{
  "num_key_value_heads": 1,
  "qk_norm": true,
  "warmup_steps": 0,
  "schedule": "cos"
}
MLP neurons of a small language model. Each row is named by its layer, matrix (gate and up: input weights; down: output weights) and neuron, and shows model dimensions 64-191. Each number is 200 + 30 x the weight over its row's rms, rounded and kept within 0 to 999. A neuron's up and down rows have the sign that makes its largest values positive.
After each neuron's rows, "fires after" lists the tokens most often just before its 100 highest values on Wikipedia text that the model never trained on; "fires before" lists the tokens most often just after its 100 highest values on Wikipedia text that the model never trained on.

L7.gate334,203,228,194,159,208,180,228,211,160,213,212,233,254,221,138,278,204,184,197,223,253,195,272,157,203,188,219,182,159,258,219,221,146,185,221,193,161,216,191,235,219,192,213,202,212,220,204,203,262,183,220,196,230,247,216,205,146,250,225,185,201,220,204,197,187,260,253,192,177,190,205,201,212,252,254,187,154,174,168,153,186,179,192,212,191,188,191,199,181,219,203,252,220,211,234,223,182,155,193,211,190,191,201,188,209,222,210,203,216,206,215,129,258,219,191,168,171,208,201,194,280,251,227,262,141,207,206,203
L7.up334,174,225,221,202,192,153,232,191,178,216,192,159,229,165,159,236,247,210,196,196,211,218,204,181,159,185,202,164,199,220,193,213,198,237,189,204,238,207,171,177,204,217,158,171,278,158,164,238,214,195,191,208,187,185,199,233,132,179,209,234,151,164,217,195,189,216,228,192,195,249,209,194,152,228,211,166,212,157,170,191,259,171,217,184,219,204,232,219,140,199,214,206,257,184,146,195,236,180,197,245,222,219,241,170,217,159,150,241,216,183,227,170,193,202,184,170,228,231,220,211,142,145,260,198,192,205,203,212
L7.down334,169,238,229,217,235,195,153,206,247,228,167,199,235,185,205,199,179,223,208,198,197,205,203,176,234,209,231,231,194,232,225,186,191,202,212,145,164,180,168,195,176,214,154,210,158,189,144,177,171,217,241,210,200,177,142,187,177,197,175,157,240,181,158,201,261,213,244,218,192,213,183,203,197,187,199,215,227,200,200,188,167,177,249,209,158,215,165,222,188,148,173,172,250,256,155,175,198,170,181,193,197,189,155,192,217,184,255,190,146,195,128,153,211,153,202,158,174,215,150,196,252,235,170,219,218,144,164,155
fires after: "8", "6", "1", "7", "5", "0"
fires before: ",", "),", ")", " (", ";"

L11.gate505,183,200,166,214,220,207,185,218,155,210,167,143,283,197,271,209,229,195,139,189,216,223,243,211,151,246,224,232,143,224,231,216,170,201,236,208,172,205,215,242,149,176,209,200,236,210,147,150,173,197,186,226,214,193,190,192,204,234,217,234,236,205,220,224,159,212,179,221,235,221,204,232,249,201,248,221,182,181,221,237,181,198,194,179,163,201,168,166,194,213,222,187,211,146,244,212,185,211,174,229,159,202,226,199,216,210,253,219,158,228,221,249,174,206,212,178,208,168,199,198,206,227,246,172,164,153,199,164
L11.up505,163,249,248,268,183,164,174,217,248,237,223,165,200,170,204,246,234,202,130,265,176,211,209,229,218,194,183,190,156,210,207,266,184,232,191,186,170,243,242,246,187,168,203,205,152,235,203,167,163,207,189,252,208,189,171,187,144,194,224,166,235,194,214,176,159,188,241,166,218,168,188,211,191,230,232,222,163,214,177,200,191,180,169,240,162,181,225,186,160,198,219,142,209,192,211,167,246,189,172,206,192,218,213,164,133,246,242,230,145,186,249,211,162,179,217,205,173,220,165,204,154,227,248,194,179,203,203,259
L11.down505,206,201,302,221,204,167,165,216,179,221,199,186,222,168,193,242,246,177,192,183,176,233,199,209,198,195,188,201,147,174,154,266,197,209,225,172,193,207,283,141,162,152,208,190,169,160,204,196,164,272,214,119,169,221,206,178,188,162,217,201,175,200,184,177,218,211,194,179,222,146,184,195,220,206,224,164,205,155,194,215,204,189,206,229,187,214,155,194,180,224,145,189,209,168,182,173,206,165,247,209,188,166,252,196,146,221,178,187,212,196,204,198,173,196,187,179,231,181,197,238,169,177,210,232,194,231,190,182
fires after: ".", "c", " m", " p", "st", "w"
fires before: ".", "om", " (", "\n\n", "um"

L7.gate49,191,218,170,172,253,223,189,205,175,200,197,246,148,161,239,186,156,216,197,201,252,205,173,146,221,208,238,239,202,179,254,199,227,202,220,210,213,256,172,197,188,153,231,201,229,213,228,150,160,223,195,205,229,216,219,127,277,250,218,215,162,155,189,194,208,189,173,216,231,228,216,196,207,201,186,219,202,188,216,197,243,202,233,178,246,222,178,213,159,179,176,215,188,182,179,264,167,285,201,275,221,199,250,209,181,231,239,145,189,220,230,228,224,186,242,179,133,231,233,187,246,207,238,142,163,206,227,153
L7.up49,191,211,198,237,216,220,141,197,145,138,203,213,141,185,228,215,201,200,192,199,201,206,184,184,180,247,184,167,197,182,188,171,174,210,181,203,236,166,234,206,169,215,187,204,210,200,243,151,236,215,220,147,231,248,199,202,220,234,185,220,209,170,186,208,236,175,210,190,151,234,201,204,194,166,224,195,227,198,180,241,210,217,208,220,215,241,201,179,187,189,218,227,211,244,172,222,197,277,239,278,194,184,252,176,227,208,179,125,240,241,193,228,171,216,236,215,169,240,196,213,196,288,225,203,184,190,240,102
L7.down49,204,211,312,203,240,190,141,211,209,182,245,187,178,194,209,207,193,194,113,216,206,192,214,219,176,181,230,228,185,152,164,224,182,233,224,237,172,231,181,191,226,281,165,172,186,181,210,146,216,246,214,196,221,194,190,242,149,213,148,181,154,244,190,255,207,197,238,200,208,147,233,233,196,179,200,190,274,232,141,197,162,197,183,185,188,200,244,185,187,183,227,175,165,215,199,180,187,216,224,189,190,159,233,253,208,165,268,215,164,221,240,189,157,228,254,169,218,235,221,256,204,203,186,161,219,216,261,214
fires after: "0", "1", "2", ",", "9", " "
fires before: "1", "0", " States", "2", " |"

L9.gate475,159,169,229,148,206,185,266,248,160,218,152,221,218,193,169,171,152,188,195,190,200,221,221,221,168,224,213,213,171,127,136,174,227,223,196,231,246,209,195,241,185,180,163,188,191,181,225,158,264,190,171,193,190,209,153,191,190,169,180,202,192,185,245,204,246,220,213,190,182,212,206,235,205,202,273,210,212,174,179,164,211,192,223,200,170,182,164,174,167,205,220,211,191,188,246,184,141,229,174,244,191,215,175,178,181,253,187,219,153,232,205,219,235,147,198,218,191,171,269,109,207,242,176,198,183,236,225,232
L9.up475,231,135,204,181,249,162,175,244,166,210,227,166,182,224,146,155,234,180,199,180,225,242,184,209,170,206,193,217,193,202,139,216,204,207,202,221,165,193,176,230,218,185,220,223,232,180,193,205,212,207,227,114,180,214,214,160,201,173,140,268,185,165,222,227,236,182,198,197,242,225,201,180,244,212,199,152,223,223,192,173,226,235,190,209,220,152,215,214,220,164,113,201,202,201,153,207,126,218,229,157,236,186,199,189,189,243,188,185,191,193,197,143,180,222,163,184,199,224,155,194,197,254,199,176,171,199,225,222
L9.down475,217,186,251,192,180,153,226,206,168,183,198,231,218,222,216,175,231,203,226,172,192,148,194,166,223,215,200,212,178,178,244,189,221,202,189,224,225,212,248,186,129,217,162,191,224,134,294,248,186,249,197,189,233,207,172,219,192,198,214,201,163,207,189,196,189,161,248,173,173,176,235,202,217,270,234,197,212,222,255,208,235,159,268,232,159,175,162,217,165,262,236,204,176,182,178,187,179,144,224,213,172,175,207,189,202,190,192,175,149,266,174,212,178,188,206,213,285,180,162,156,209,249,195,226,189,153,164,194
fires after: " M", " m", "ic", "at", "iv", "M"
fires before: "ain", "um", "d", "ual", "l"

L6.gate156,171,272,173,183,184,147,197,194,159,183,196,198,210,155,173,185,154,188,151,202,240,177,176,212,163,192,159,200,172,190,266,124,200,215,180,222,194,198,176,170,219,170,186,213,186,126,178,194,155,207,252,199,225,216,158,168,230,289,167,214,175,244,183,208,173,222,199,205,238,198,234,171,201,171,190,238,206,193,192,254,226,208,200,209,228,192,236,176,152,194,239,200,178,179,229,212,208,243,208,206,164,226,180,223,188,214,258,155,214,168,225,223,184,173,188,213,231,209,204,167,205,216,182,207,186,166,175,166
L6.up156,204,243,218,204,207,138,178,201,220,191,191,205,163,209,181,217,217,225,193,220,233,176,162,164,133,229,204,220,216,167,246,198,130,195,173,220,212,204,234,232,210,168,195,185,182,189,185,214,188,214,195,156,207,245,197,133,228,249,142,203,203,221,167,212,221,204,170,240,220,192,204,207,200,182,193,211,199,167,218,243,230,234,198,188,181,200,180,160,174,240,223,215,179,214,248,229,196,234,219,228,148,189,222,174,231,209,213,156,204,199,205,234,198,136,202,266,154,235,188,177,177,193,227,203,176,180,144,196
L6.down156,201,186,247,177,231,175,193,145,208,190,191,234,155,193,235,204,228,181,151,256,169,228,176,217,212,243,181,226,233,199,181,168,161,201,224,161,201,232,163,228,231,185,185,160,212,113,209,256,172,191,215,149,245,213,176,230,163,193,181,231,208,231,181,212,164,203,230,221,193,222,219,212,216,140,170,176,236,139,196,211,176,199,224,190,205,133,180,136,143,179,199,169,223,206,228,241,157,178,238,211,156,247,263,222,182,203,168,169,197,213,228,190,171,181,241,159,173,197,183,221,178,206,152,231,261,263,252,210
fires after: "1", "2", "3", "4", "0", "5"
fires before: "0", "2", "1", "4"

L4.gate190,157,169,217,161,228,265,159,240,150,221,211,182,195,203,121,171,218,232,194,204,219,212,204,243,223,212,202,145,244,193,198,248,190,201,266,219,244,221,175,205,202,161,210,160,198,204,231,221,221,221,143,157,185,200,154,173,184,160,194,229,171,206,213,188,229,273,211,170,194,189,167,150,195,129,162,122,233,197,143,174,215,183,246,190,196,167,197,199,241,255,221,197,199,190,193,167,190,186,248,193,194,203,215,164,226,198,183,226,178,148,202,202,197,201,190,202,193,219,153,167,229,191,199,220,212,172,236,204
L4.up190,166,175,177,151,232,263,254,172,218,198,211,167,158,195,139,186,183,214,156,192,196,210,194,248,167,223,251,201,220,214,187,247,158,208,263,185,196,193,228,187,159,200,246,165,174,157,222,214,224,214,166,197,161,188,157,222,205,140,190,223,229,203,178,179,201,249,205,176,215,186,241,220,222,172,188,192,238,196,181,204,193,159,171,151,206,203,247,175,233,240,203,202,201,167,213,207,157,201,262,194,218,243,135,146,237,210,168,236,208,131,186,176,211,155,210,171,156,186,172,139,248,201,188,224,189,205,182,213
L4.down190,164,128,209,151,172,189,171,224,186,155,256,203,169,181,234,177,233,213,173,234,208,216,172,183,218,205,198,173,158,192,186,255,190,231,176,140,162,158,207,205,187,194,237,204,206,213,260,215,210,144,204,160,214,204,152,187,236,180,209,162,203,174,183,189,159,237,181,201,193,197,226,158,150,193,191,173,211,184,211,214,221,238,143,246,205,149,206,273,181,184,150,243,223,230,196,221,196,245,200,230,187,171,200,152,194,234,169,231,181,180,155,233,214,218,211,168,166,253,225,165,223,178,202,227,159,150,193,245
fires after: "0", "3", "6", "7"
fires before: " |", ",", " m", " |\n"

L5.gate460,217,218,227,190,253,145,227,175,184,184,169,149,174,207,209,193,250,239,168,187,201,187,219,214,226,159,129,148,204,220,208,182,178,225,238,252,258,228,204,236,158,162,211,199,199,188,236,189,108,184,160,210,161,208,194,241,179,182,187,244,152,213,172,221,254,225,147,178,206,197,200,176,210,203,204,187,203,190,152,179,204,199,171,173,238,190,151,245,186,217,146,157,227,181,213,231,191,206,198,201,212,147,271,259,242,224,219,213,209,172,208,198,225,191,202,194,220,210,251,219,183,188,198,220,231,155,167,181
L5.up460,189,226,214,190,268,217,238,181,171,205,155,135,185,211,170,165,203,253,151,132,204,189,230,210,239,184,174,171,206,202,188,155,188,207,265,310,167,215,204,221,140,153,185,194,211,206,219,143,122,187,156,166,161,229,206,213,220,167,253,216,157,215,231,222,243,219,159,192,213,193,210,171,209,211,162,197,219,156,257,185,222,190,174,158,272,213,155,228,212,207,194,168,245,207,220,214,222,179,204,221,188,170,255,249,242,213,194,216,204,161,189,196,236,192,192,206,176,190,227,185,219,179,196,211,196,187,188,198
L5.down460,210,212,234,166,229,261,247,241,227,173,141,186,210,241,161,229,222,267,220,184,218,193,154,198,212,187,184,176,202,250,197,242,215,178,230,272,136,236,195,214,190,188,241,197,155,206,206,210,139,235,220,250,224,181,199,253,233,205,199,189,131,230,174,133,185,166,233,187,185,217,201,213,199,172,224,210,231,210,207,153,185,132,163,138,199,171,175,216,241,157,206,251,212,215,206,204,223,193,179,165,180,202,202,218,207,206,200,225,186,217,267,160,193,214,255,187,196,189,193,188,205,200,197,217,184,214,229,165
fires after: "2", ","
fires before: "0", "1", "2", "9"

L6.gate195,250,224,201,198,170,170,176,172,187,190,201,190,260,197,161,182,214,202,173,234,206,224,209,230,172,186,204,198,202,257,174,208,217,180,251,180,171,216,154,218,214,205,230,199,183,143,206,169,214,245,183,186,217,219,225,190,184,230,178,189,165,237,195,178,230,242,230,160,186,199,213,211,197,205,221,152,222,183,160,168,211,205,211,240,189,217,172,206,225,148,254,283,201,209,201,182,232,244,212,168,172,201,196,168,252,148,249,163,192,204,193,191,251,142,227,244,206,209,254,175,171,214,180,223,202,161,208,261
L6.up195,189,221,181,190,182,251,217,185,229,228,207,166,281,186,173,236,126,201,190,188,173,204,221,222,194,124,192,204,162,214,148,169,200,164,232,211,195,202,184,199,251,220,181,218,246,202,191,193,148,236,249,211,239,190,219,215,136,199,227,227,177,203,211,234,188,210,195,235,250,158,187,182,183,188,180,195,232,177,130,220,208,200,185,223,185,222,242,212,217,143,239,243,208,245,192,170,173,225,204,218,207,230,210,227,219,176,235,234,191,209,186,198,186,147,191,212,170,213,261,216,174,246,142,232,236,196,249,216
L6.down195,239,188,214,195,243,175,161,213,160,237,193,210,235,191,166,253,181,231,147,154,201,222,151,237,204,170,217,224,158,237,225,200,198,239,214,161,189,206,160,181,249,229,172,163,212,177,203,168,161,250,244,210,223,192,171,241,240,187,161,244,193,159,175,227,196,154,215,215,176,228,179,198,202,188,279,134,156,222,172,255,276,193,250,189,197,171,213,229,136,213,208,193,195,183,178,187,226,194,229,175,163,203,149,164,171,180,183,196,188,199,174,219,189,201,221,180,200,200,195,236,210,252,215,250,243,187,204,221
fires after: "2", "0", "9"
fires before: "1", "0", "2"

L6.gate422,229,269,229,236,174,223,160,174,176,180,199,203,214,178,185,218,189,189,206,181,181,143,153,261,182,190,198,191,179,204,215,199,180,153,181,181,241,227,217,223,157,245,223,219,211,167,250,139,216,212,180,174,201,247,176,182,156,204,198,220,199,210,210,242,196,195,167,190,234,172,219,146,191,185,215,252,185,185,163,186,228,189,257,207,210,182,195,209,167,225,228,150,253,201,214,182,197,199,238,218,203,283,177,164,138,192,202,204,203,220,230,212,236,206,201,200,145,195,211,183,245,218,203,173,251,164,189,233
L6.up422,233,172,240,167,211,209,178,170,213,165,226,212,159,197,192,208,201,204,200,223,187,191,200,278,212,202,228,216,205,179,182,174,260,200,196,188,201,234,188,214,183,151,237,156,163,198,203,207,134,195,224,159,149,202,173,156,199,173,175,276,211,183,152,198,228,173,137,171,159,244,203,201,176,151,265,233,138,262,208,233,233,175,198,179,211,176,224,188,155,208,249,225,230,187,229,222,192,223,210,237,194,252,217,181,217,195,225,196,196,218,232,239,161,186,247,209,142,126,216,162,154,225,236,202,172,199,220,243
L6.down422,197,198,231,195,181,256,188,220,156,193,234,203,212,216,174,200,207,173,213,170,197,210,160,201,195,217,234,204,216,163,168,164,227,187,213,174,220,235,230,208,247,143,213,168,199,211,219,201,213,181,230,174,212,210,183,208,111,188,166,182,200,216,216,230,161,200,154,195,219,199,216,171,177,189,233,182,184,213,179,235,176,219,176,269,154,233,193,226,255,198,216,203,213,229,163,216,222,204,231,197,231,204,207,217,291,163,172,143,166,255,170,205,212,152,252,226,181,233,223,183,205,233,193,150,169,226,225,190
fires after: "8", "5", "0", "6", "2", "3"
fires before: "4", "5", "6", "2", "0", "1"

L4.gate130,176,188,152,231,191,196,221,186,153,152,182,160,216,197,212,209,254,174,239,196,185,210,168,200,172,172,156,231,201,267,185,197,150,178,212,220,291,182,203,265,181,239,178,204,161,212,223,165,191,225,241,209,184,167,191,180,153,244,158,188,205,177,218,182,220,209,167,236,257,206,241,211,230,253,181,174,258,206,217,218,200,226,162,203,127,171,245,190,180,189,205,171,223,193,170,152,216,217,236,172,253,221,223,186,178,230,239,183,169,196,173,162,245,187,230,239,184,191,223,198,169,157,216,241,215,191,175,206
L4.up130,180,203,199,206,189,227,221,179,201,212,237,194,217,155,183,258,203,182,156,170,182,271,202,233,198,205,191,224,211,256,157,190,231,177,221,209,217,204,192,279,165,158,185,214,203,176,196,174,196,216,174,142,185,186,233,199,144,203,209,217,163,170,178,192,186,207,168,196,207,218,175,214,239,228,199,202,157,192,201,209,232,185,204,199,181,209,201,231,174,229,303,191,200,203,220,197,186,175,207,206,184,223,194,184,207,174,152,195,230,212,198,171,246,157,194,225,224,233,256,167,189,190,205,257,183,195,164,196
L4.down130,173,177,259,205,209,160,212,192,180,166,228,174,167,253,225,152,171,262,235,213,210,173,202,170,197,195,169,227,191,210,225,164,180,203,195,240,198,216,186,205,202,223,203,218,206,181,151,171,158,180,207,212,187,210,257,207,229,197,187,197,211,264,184,281,150,223,242,230,172,168,236,127,229,223,205,198,209,209,237,178,190,224,180,202,204,246,230,165,246,161,274,208,220,262,172,187,211,240,189,163,172,181,195,245,220,172,185,198,186,237,259,228,177,176,223,148,180,193,221,205,209,177,238,221,196,191,187,252
fires after: " ", "2", " ("
fires before: "0", "2", ",", "1", "9"

L5.gate419,172,189,205,190,230,219,226,218,187,142,155,212,221,191,186,173,223,176,249,200,226,226,161,176,258,270,209,246,241,169,164,194,188,188,205,233,222,191,199,179,216,218,268,197,172,216,124,201,210,277,188,192,196,188,182,271,232,150,221,240,187,180,154,211,190,224,196,184,255,170,142,155,209,230,151,183,164,167,201,189,181,197,205,199,174,215,197,225,231,212,215,199,195,217,179,158,170,170,204,226,242,200,190,187,185,160,176,195,190,185,198,146,184,114,146,205,186,173,160,193,212,131,171,213,184,237,158,196
L5.up419,205,189,208,191,179,181,159,178,195,137,230,190,181,189,185,188,165,206,194,221,241,140,190,195,229,244,173,283,162,191,204,161,208,169,245,220,143,204,229,199,198,241,266,210,161,195,192,215,174,185,181,187,173,242,200,222,210,152,191,205,188,227,176,212,212,202,201,211,204,191,197,165,209,239,183,156,138,209,154,192,206,212,210,211,141,146,213,214,153,184,233,250,188,199,189,191,141,185,216,203,239,230,173,180,200,184,202,193,219,140,192,140,214,170,164,214,169,158,233,192,217,190,158,205,184,194,174,214
L5.down419,217,189,212,249,145,218,203,187,205,175,224,201,181,186,235,195,158,199,171,215,188,177,268,187,170,219,198,178,174,184,212,173,214,189,207,190,151,198,258,194,192,203,184,196,190,244,219,194,157,125,216,192,210,171,203,170,162,153,139,165,201,230,244,186,246,218,218,193,200,219,238,227,218,257,224,210,187,198,185,192,208,220,228,224,214,170,210,195,187,182,209,223,210,206,191,247,175,222,210,181,171,191,242,240,204,212,201,222,208,141,210,188,241,258,185,184,207,168,270,217,234,224,181,246,205,205,253,183
fires after: "7", "4", "1", "5", "6", "2"
fires before: " |", " |\n", "\n", "°N"

L6.gate143,213,187,211,165,211,267,240,209,219,204,178,220,203,190,155,159,246,147,182,166,184,190,182,177,188,186,181,217,154,251,207,194,190,198,232,219,183,206,154,193,174,199,228,127,185,199,181,205,140,195,180,162,231,195,210,161,188,176,244,203,222,206,146,180,171,129,132,183,183,189,240,171,200,221,195,156,193,206,186,182,188,262,207,214,216,249,209,203,218,200,150,164,217,176,268,190,168,245,194,186,212,224,237,168,193,137,224,202,133,240,164,202,205,204,226,190,216,229,225,198,101,228,219,225,248,159,206,217
L6.up143,173,149,225,190,192,260,217,206,205,236,218,175,209,172,221,190,204,183,243,167,194,203,187,256,187,141,197,233,228,263,197,152,224,184,162,174,127,192,180,175,166,216,209,163,228,196,177,207,164,201,183,222,253,213,178,163,155,206,236,204,192,219,163,192,141,192,152,230,179,224,265,154,234,221,183,192,229,193,242,191,239,231,134,159,200,223,167,193,246,192,211,165,174,149,240,195,159,176,218,151,218,207,225,201,177,169,223,210,138,201,186,185,211,230,184,225,184,201,174,183,160,201,173,195,264,150,217,224
L6.down143,191,222,215,130,155,176,237,203,216,185,247,197,244,173,249,252,222,203,239,212,217,194,136,209,216,196,192,229,193,242,171,187,143,229,203,152,212,197,194,188,199,253,141,140,227,179,225,244,220,214,267,240,233,160,202,144,175,214,188,171,236,230,178,205,168,228,188,200,241,236,230,167,235,193,165,189,180,196,212,164,255,203,129,193,242,159,216,212,234,185,213,239,170,203,191,222,211,229,238,137,174,242,177,214,158,224,177,193,172,183,194,167,203,235,179,202,190,233,143,199,161,224,177,213,185,205,212,192
fires after: "1", " ", "0", "9", "2"
fires before: "7", "9", "8", "6", "1"

L6.gate36,156,177,197,211,199,220,213,181,167,197,183,168,228,165,194,215,220,141,233,182,204,213,203,214,159,243,211,157,143,182,193,204,167,209,173,176,148,183,171,149,180,213,227,218,209,222,166,222,226,195,205,192,209,246,208,209,163,175,185,173,237,192,244,197,163,237,236,154,189,145,215,187,287,230,188,208,211,163,192,196,204,157,186,145,150,170,217,179,236,171,182,192,231,208,238,221,191,214,199,189,209,234,168,174,226,185,199,231,250,180,222,210,248,223,222,189,208,224,184,189,219,192,228,251,202,144,218,218
L6.up36,162,147,242,206,136,208,231,165,162,190,178,146,239,160,217,270,211,160,201,186,164,214,193,183,136,198,210,161,181,238,181,163,203,124,207,144,201,255,188,207,167,198,201,159,198,192,170,177,184,125,224,191,195,234,150,208,174,190,194,243,181,155,190,218,189,226,185,208,198,197,245,138,180,220,208,185,202,169,248,198,239,236,179,191,186,140,212,237,235,160,190,211,168,246,254,181,189,181,225,199,224,202,227,168,210,184,214,247,166,160,185,186,215,217,252,214,186,209,194,180,229,187,216,174,156,134,193,205
L6.down36,213,195,216,192,192,187,191,136,216,181,219,224,244,245,211,187,204,186,235,207,160,150,206,200,204,249,203,179,229,200,219,147,200,181,217,193,217,185,174,180,199,190,207,237,178,176,172,217,179,249,202,177,237,182,191,229,224,209,208,179,196,192,149,188,244,248,263,229,167,211,162,217,179,219,216,195,206,178,268,217,166,277,234,171,219,242,162,179,244,180,220,223,196,162,211,188,156,192,217,208,128,192,254,239,229,179,217,179,184,203,206,163,201,206,204,178,217,196,213,217,134,194,207,212,196,230,204,208
fires after: " ", "1", "8", "7", "6", "4"
fires before: "9", "\n", "8", "0", "7", "4"

L6.gate366,188,193,135,194,218,190,200,194,161,179,170,170,202,224,235,244,189,175,218,177,218,225,169,163,175,200,216,170,175,221,198,164,157,226,220,167,200,161,173,204,199,211,220,144,157,229,204,193,199,151,183,171,255,214,219,100,214,253,229,214,207,278,157,196,217,171,252,201,220,205,163,185,160,216,207,133,194,212,210,196,179,193,165,213,184,261,189,163,164,200,215,224,157,186,214,209,212,256,177,132,178,180,211,208,206,193,158,221,201,233,190,186,153,227,212,215,237,243,233,137,158,204,226,181,227,183,170,149
L6.up366,199,193,143,179,233,211,158,228,173,162,208,156,202,251,192,209,213,179,245,161,183,250,134,233,179,203,207,165,167,222,213,165,168,194,232,214,211,203,191,172,212,261,175,175,218,193,156,206,205,187,193,205,262,182,227,117,247,260,185,204,161,231,198,194,220,125,222,211,212,164,192,178,148,239,224,177,200,234,221,196,190,200,217,190,164,207,188,209,150,194,256,231,165,225,213,190,224,228,200,166,196,245,191,215,220,141,224,154,219,192,207,147,179,187,237,184,200,212,239,191,189,216,217,196,205,158,211,193
L6.down366,211,193,255,165,222,203,248,221,188,179,223,162,247,207,228,258,218,200,270,145,204,162,138,174,181,191,192,165,215,171,191,178,189,210,234,247,175,171,134,212,188,206,156,204,146,205,197,211,172,164,176,195,228,202,251,150,233,220,248,190,199,228,128,223,208,157,206,211,173,190,159,180,174,210,138,147,199,269,222,183,205,198,236,178,189,168,196,191,158,184,251,218,216,194,191,204,176,220,164,137,174,206,190,185,178,183,185,210,185,205,175,191,174,210,193,213,191,153,209,164,177,181,213,209,192,213,173,189
fires after: " ", "9", "0"
fires before: "0", "8", "1", "4"

L5.gate496,220,216,161,171,164,182,162,211,215,175,185,200,173,220,141,201,235,185,221,202,205,165,188,162,193,165,197,165,252,209,225,216,233,166,202,237,206,225,182,254,154,197,209,212,192,174,202,219,141,258,187,137,234,196,228,229,232,180,242,211,218,225,194,206,199,202,167,146,193,169,143,221,178,140,192,155,203,240,222,206,173,226,150,219,222,181,238,227,201,200,162,205,195,214,201,181,187,185,166,240,194,206,224,236,195,188,165,261,143,163,152,223,192,182,223,265,166,229,227,252,212,254,205,256,176,182,149,172
L5.up496,219,240,237,159,202,173,177,199,222,142,166,179,220,217,198,190,163,159,230,218,196,151,182,198,201,180,158,201,203,276,211,181,191,213,180,178,163,231,186,196,180,222,256,247,149,217,197,159,233,275,254,198,232,232,172,188,200,186,258,184,192,249,220,197,157,244,209,228,185,166,158,232,191,187,134,160,209,193,196,186,152,199,168,235,237,214,243,181,219,154,203,197,192,217,218,133,221,204,214,196,207,242,206,224,184,170,176,261,135,177,194,151,178,216,164,258,226,178,225,179,236,213,236,187,161,228,217,229
L5.down496,197,155,299,219,223,215,229,152,207,166,225,188,227,205,245,193,172,211,165,177,202,192,192,246,232,230,201,214,198,165,208,175,192,267,181,187,170,150,219,138,228,194,155,208,187,209,187,200,202,159,174,207,207,153,173,225,136,237,168,199,217,213,217,187,187,242,158,272,202,211,253,202,271,283,161,223,211,147,175,185,170,169,232,203,191,241,212,173,205,209,214,207,197,195,184,188,204,222,189,153,215,200,191,210,190,148,191,201,237,251,217,185,173,253,199,163,168,187,150,158,142,215,195,187,174,246,233,182
fires after: " ", ",", "ot", "1", "6"
fires before: "0", "y", "9", "5", ",", "6"

L7.gate485,215,233,202,204,227,226,188,178,180,235,243,165,218,186,143,210,217,213,213,177,244,231,185,226,167,206,221,218,179,163,226,198,222,145,179,186,210,212,167,163,207,225,192,191,193,133,171,137,230,226,212,232,183,245,187,104,251,218,205,203,191,156,180,204,172,223,205,153,208,212,175,190,185,217,233,186,186,154,201,194,228,193,228,217,188,177,248,218,226,151,245,201,180,218,193,139,264,108,233,196,184,226,180,185,223,201,161,170,174,155,211,188,238,185,231,187,180,202,210,157,190,223,229,150,165,181,211,209
L7.up485,245,236,212,192,292,208,196,147,184,202,184,174,218,187,160,199,198,174,243,197,250,216,176,214,247,186,184,190,181,174,194,213,159,227,227,206,207,186,213,189,159,228,159,208,205,182,215,161,211,209,188,182,165,221,248,169,236,281,208,228,133,164,170,234,228,251,197,157,186,229,156,213,159,197,192,197,220,169,195,188,215,198,236,177,178,190,229,221,188,217,235,180,253,151,217,135,254,162,219,169,238,199,195,195,251,136,206,175,241,153,204,183,230,243,236,146,214,180,246,173,221,229,269,193,203,163,231,200
L7.down485,176,253,238,183,230,204,248,147,237,154,180,205,231,201,176,208,229,175,157,189,220,172,197,217,179,184,150,217,200,203,237,172,169,185,218,213,162,191,203,139,199,173,185,205,131,218,160,224,206,150,217,173,175,199,289,205,189,260,233,207,218,212,180,191,201,223,178,187,201,205,249,198,212,198,180,219,219,205,212,159,208,215,226,187,189,149,249,254,150,187,205,153,186,185,164,158,215,122,188,184,158,145,140,190,155,235,185,215,155,199,205,157,215,197,199,174,174,173,176,146,149,203,209,187,217,206,249,205
fires after: "0", " f", "7", " At", "6", "8"
fires before: " ", ",", " (", "\n\n"